Weights of a small GPT-style language model, trained from scratch on English Wikipedia.
Architecture: LayerNorm before each block, rotary positions, biases, attention and MLP in parallel.
MLP neurons of a small language model. Each row is named by its layer, matrix (up: input weights) and neuron, and shows model dimensions 778-969. Each number is 128 + 32 x the weight over its row's rms, rounded and kept within 0 to 255. Numbers have three digits each.
A block is one neuron, or neurons of one layer that tend to fire together. After each block is what it responds to, as a language model described it from the Wikipedia text at the highest values.

L5.up1186:178111171121115088160078104090167169127167126080146138082129108167156125137107065152134126129101105084141079112179171173143088111098127152126078116119130154115147114153181116143159129204117104105092163183064162161146089134200135065098127087101119094078091120113055177137149122127133115142116151073139088094163112131180134136140132112115097128132139113113115062161133121144145129138115146110117160173110145099168101143154160096149153120147138107144170124099144161145119169085136193103179197073131085084139130137138205170194119169166123110079146183132189110119143137095151133168
L5.up2066:146123120125110083145211193153158152112163114078114123037103081163119123123109114125093119142130136175105170123127106141109108106163126100169140154103092101135111125139144170065227114135106150133104074143081123128155099124123122070106110161132116179106097152135150175148101122127102080104163091126169107180075155133140156159187190162151169055132118114109092116137150141126081089105108167151087061143137128098161113115107122117212125197153114146061188082167143123157061127081126126067100130112149127091092151115086116141241141157172073107123157105165100140093158099083069117154
L5.up3919:105124157162095147098075099125113140125119154088114091131142122147142103123109107078169151099098082084130127129140164175143101116152141143109092106078176111135234063107136194053193140156138074062192161151139103143168122126128100112161106132134095178153102126201147157133138100121112127121165122118160101126134175099123128108146089140081110117099158139138150136082147178091136129133100177128128119074164146041138171143139136143110082142093124096139150159145116128114111122085150080142153168108130131127119104128097143099131135138147173147109118100109173187114149104114184093186
L5.up4011:098171130099117109158161146135162175076138166092097111116129064129121102113083131100146182149148178170075100144110131116101182127114137177110100186199142055114082112124140126112099136086128105144075127155120214099184055081123111128126125114162157118117122108157139132153112189181039143153114149125148123109114146117114129101153162094138116128175143118147089099157153121046130110200122162135100119162177133127182113177138178131132104165126071104153137082137138108144095108131114039135157049203121102093118127133075169113155136096093131134146200162107143203131143136107149121158
Responds to: Leading digits of years

L5.up154:157194177102105070148151123148140131105102121144114142141152074113138117105139147139146123117114096067142156117161133191133109128094171193094094159092159095093130059108142122103149114138128095109114124122117103133152164148121224109108119139120129107104160142199086130109073098108093109117138174148137120135114064156090074134168113188132115103092130097130210206156120171117138152089103150133078148139097173109229119160153125143169126164147123078156148112184130105149201122157125121109135122122106093112125143129141096137170140193094162126133146158092154058105168126129149099152
L5.up338:119183086135087106114117191134125124094120113102184121068113087082217109173165121069097066162108106119092073127166159125127150113085111104119131167117155121156091089150151102160140144104164110130132089158156101143173121133210176109088136129116147095153127159169138158134182139151086059103172148102144158130101088158123147102135093174174139161117133141168166147179129140154165182138135077105126093117139162072220126090172110138111093075166124094139186157208117141151124152149151104140148101156140165128087102085096086181105164165093123120124119145126193130113180136136106139085
L5.up1068:131154151077090094172122121117222121118071140107137178122117051124145129088089139098100174134110102106139072166136147125136154145124191103098106095089149141138148078139139084126131100191157088130121023111161067169064150144148129152089115163087145118134123109188172152132120105143151103164171186092145102149169099178097127113107100116140122116144121052110182125154131056118135160064098136127152164106121102151149097136129170147147144167157106113154130079160147122115064147136058118148150102167094151112133095120087081117134115157138147087148133139143115096124203151130165184153
L5.up2254:100113106169094126114142129161158151113071094157134123129124122147106104105117081118126193089089043101160141126134134138144065149123105169071108116077153131118104113085075155108083109130136113068141143131164074111113121120166119086123116105120111142096119097138097161181189099143158087161149154135121194125060096126087144094145091147174143121145116112176117135178079045107087182152168160102082147115041219172157140155092177147124108145120136084122125168151201081129145131110096103108151108105148109118093147117075184120163183134200106150168103067129114135133170125157205130160
Responds to: Boundary punctuation after clauses

L9.up926:116069184165141163110169172159087110149101103168092157099160080156167116127099177199096115111074081159147088112144089132130122142155114120140104148087111149159147138102108072110127109146171117116113134129165098153138111123091162121098063156102078153116118061128086089149135149122082099099120139100076093121122159149146142139193151160124136143112147128163100127160160144110071123134057132116140140131055074169120102134177118071154200131145133123145160085056113192098141127163053103074193140111137138105117174145114148059163119158159170105091122107142153214176102119154134084159
L9.up1235:217122102092082105143099098161177110066124141110134145108172116119179113146095144170109110138125107141139138102092152160094106124126152090102156120169171140194126125146168153141174179131117123115087085174188138208108110116132117166095145171131122109104126092164133126186146097128103135174131115108091127129109140188154151112160133119156143122094131114116141101100121154126189148110139146098088166112105177096168170116149099163178094137178164168172157133090099101129142111087089157081148150137125080122107164161110119055115178184211114081096130130127107107097166150107122100146
L9.up1345:122151143125128069138126129152109108099145177095155087117139090128151085143120145164110152181105132142160107143112117179125104109118094066124129162098075116173179075157149098133122130081118075063126153131200138174194107163120140172106122130142110141145198145172145151119123152134106124119136094114135096107138111122165108099192124081032107128140069099169117091111135141167099075170113155153175167105087045139176159206119144115065078140138159162190126106112132139077119118105115163109184123172113069103061091175105169122165129131156132170106163108096103159116163161144141150153
L9.up2832:161128124097092160062154117131131112073130149177095127183127008148153171145121091145091139128176118137153098095113141127127058124166081104097101100127155133172097195092123127107093095156147091135118154082164146156130100113060183074160130174144074086114111128171045092124109161105181114105171115125116135125140142159164191115203153164128153160124100110148183156104148126137068135058125084141129127120092096107187137104160073055126127118136137131168141089147138168112208123146137121096139186102186128083149153152101161088194148175139152190100141058103109146166132190165164110183
L9.up3072:150112091103141080121114148168131129082143172092115134109175066212129114153139138180116084141097146148142119124139146146062079089142154126112135155144174074223095176185154135168107145142172168109100075120142101143099109122162117145102117137118144138128153077148102120098161116089140154122164159137086113140100120069121136113156101133155102156073141135136095120124165193118146106101135089118127109111134062063139097132112076087167099141131129182174120094094140121099112118114139132092119123193115119148110134141173113146115145194129147106106126123130108142140112143130111152138
L9.up3139:131121151084116118112174168184087136124133167105122188065172151162143132133114157110083125151105102142095132122145153173185096131164137066120122124044204174143128189094130067206155176137198093125060102124180111130134059138124138130102086108158123055106088093183099118136130171133101119146118084145144108114140131150149126091169119161181060144114147119093136124165134136144135170129115183121133095144103125136112157107160115106094070089141147078154127018159162134110108108119197084142116119155121113069083124116135119163104136190197114110133119152107139124159164078147090110132
L9.up3720:126093235151126062135141090158102170112151151192084129187145087130173121086136211154171118139199116101148160129086086132179116106137146130080129143148163124206101124152127133131181117169184089134065169156129132162121100136123182167108118152118106120142139183067068142155171121180118168121153168167086161157127076137121113058139128174094145150122087096157116118109185141150134087093163176117148135130049074180154089153160052082137116172145121181161139128097132189118124120083065131077129202153112102142152137144136101121163166139139139145126130157076094189110118158159132118179
L9.up3955:111104106135115116118166114149118127121156098084067120111131069196174082113143041119128168137103169131167130188132122144086116106141058152080141151165160128093111116140166098073152055157151081147130103105171097147088156140137133151069115157075135117144156183208076132149149133132082070085108106196135088154155110115123065133121142122100128130124084119095122094168097113101143132046109208106118204127098094068125111112090082144195114126160152140206129125116147186181044053061111077105138115150080144113145112178135166140125155182139126143115138146128112094159149089149085151127
Responds to: Clause-boundary before new clause

L9.up568:138164171168115122130147211159147139182155141144159121112136103169099167163130116122165061118158075125132156120153126168107123130153124155117114122130167126060165166157091149137093103128132154120151142107133066128182103113086114093084152134099177122054109117131126187079135145086114144162167125151156102120114150175123155087141135064132081124163128155077135146121124133181195091135137120188145175126096124078109084138072098077127059100160149080136141137120148158116093134136125143164181122094141110091101055147157210115113094103157134110142165110080132169150172184158116116142
L9.up731:129125109094151133154128142135173142159087157148121100143120046167119150112087097147143141104190131105086180161100158192097142098146115093082165088114075180132078116118165219152199079192100172139124101131170106171119121123135114100058110149095141115135123096168185159114078189164159120111120127164176125127122135154160227134145118144139121174120131132177171136153154129155136102164211138133134107145137109145174132112129137107131104141123142168077136142061099150165088137110129161132159082193164057149120067077140156097150134141156091134103150108116149113200116106109185134072
L9.up856:096162098035078131182135146171192085157098071191150099109122092058149110169076113091129161121150104078071171158142180145143146101166137174109112135164146106139130097164102144069182137092129124130180135095110097128077151126120161164128137106164114150068152093085121042116168132147083103130132136054141107154102108097140176013124143147137117202094082128082146172136099158156086163102126108177167113142130110139130112158099092142174134129113103103104143115142093116114116119181122111137110090096126101126165167100103145113144156170183125114174183090105119102122173104107119187167
L9.up1484:167146084118073190208087152198126146136135177092080132099211110152136066152132081139083085150153187108097119085109124113109143108141103144050045140117118105127141097125141179087152135180173177093144141134136131123105135150083157100116126123131208134134154130173135138175155129144133071096130126157165115133147106136145137062169140123134063154220100093166093111117100151159100106136178167157081123115163143144135147147058134111130146073138134138092143135119148122165076096120153121076143071112056092093105091115105150125125176134211059113142177173134110157137100125101135083107
L9.up1560:100087154126102077144125156105153147129109115159124172122078048139150145110112126126098150119127101134122147153109145139106172132153067170140057107202113098116095087127187101092121163140187183097084081181145009078098074110111149100149135133128143124112160073139179142134107135155121085117157140134129137105085107113190172105096206136163151183120052154137097159184130184079153119116118150119166066054079104144151067099202139134149036190121151132116145094037123139101049127106083124116082109160101124150135174171125198172156155115163083087122096132178117167110124110112152113141
L9.up2014:132117126119091192154139149149147130135174113121065157153110150161161107124076094125158163165113049100115192140152159153134138157117198150158197122133121148174137153147140197155146154106156113120186082078131104125119075125076144185102137101174144185104180115207115175196173137115153108105109124078137088165102186090110118066152113135138115122148093115158119108144167105174125162088137091176124079129122108055079122139115136188167142125095123125094180118125079114079143163100132154106136102216042107098132124125162195158121094121156115100102092175100136094089150175145144078133
L9.up3613:111191130148115094211129160075123140103186156139123134124147071146129147177151126127152101116118149184142076160145091167130154112087115166155126155170128083122146117130185143112173113166197185099189150163091118097123121109179162111110102132095112133119132126142165057087126170193038165077180092098160073149062153218140137132199088146226118132137169108097107132174116137067155094148147126120153124147086092086085178144152109132127131152164121051168145069076147065111069076135106125119101056124095143131106156115126160124143204104125130142155134137108142167077126141094149107098
L9.up3679:129126123119136124135121140182124163151080147143119106154088101174130138187072116109119122119147100136099092111140121152129096133083082137083139161110144124144164133075040121160112083161172147101139132161141095176107171124134135107153141089100151140154168182180163126090178161116103121124111079177143144153105064090128220104117187099158164112086138146153084156125128143120142098141068128100168153091101084081163157100163084139122127161172148144132099119053084076132167122127086079107140148128135149105109186165136078105188123136135145114077109081119108134062150151123104146133
Responds to: Sports stats table numbers

L6.up1843:145127125105156119130133106116106169155142113085097132154139067137123117144153132176090118087081053150115086118087143135076115118173111125077122100190132126120075095153092130106110129168147126117091130150159108145169142167095130119122099129091131145090160073136129064129159152119124127104134154076173076063107160155087104137153145132133130184122144154102136166170051127137076155131184108116112110105091094091138096176174133142112102104147157087165136132078119174088145132117067103144120126099027122103087188049156153140134145149137136115104164133138169194181114115182142091179
L6.up3533:111146145032148090081145104146097143113051122125118152117164125119148128104120108120095083111091069127127155111179088139119124152122129141127104122157152150170123132084108107140137124148193126074189101146106089164154081161067150089132171130112131128127098108098143142089189132108142160136106164137095177137137110108150165089173114074166088176151116156132165179137155133143135136119149107128090143078083086113141130154177097164104138159143118164185141112135166087147134140127075086118170054125109140078189146159114151133098168191125157136037161103120112140119071129157153078156
Responds to: Clause-linking connectives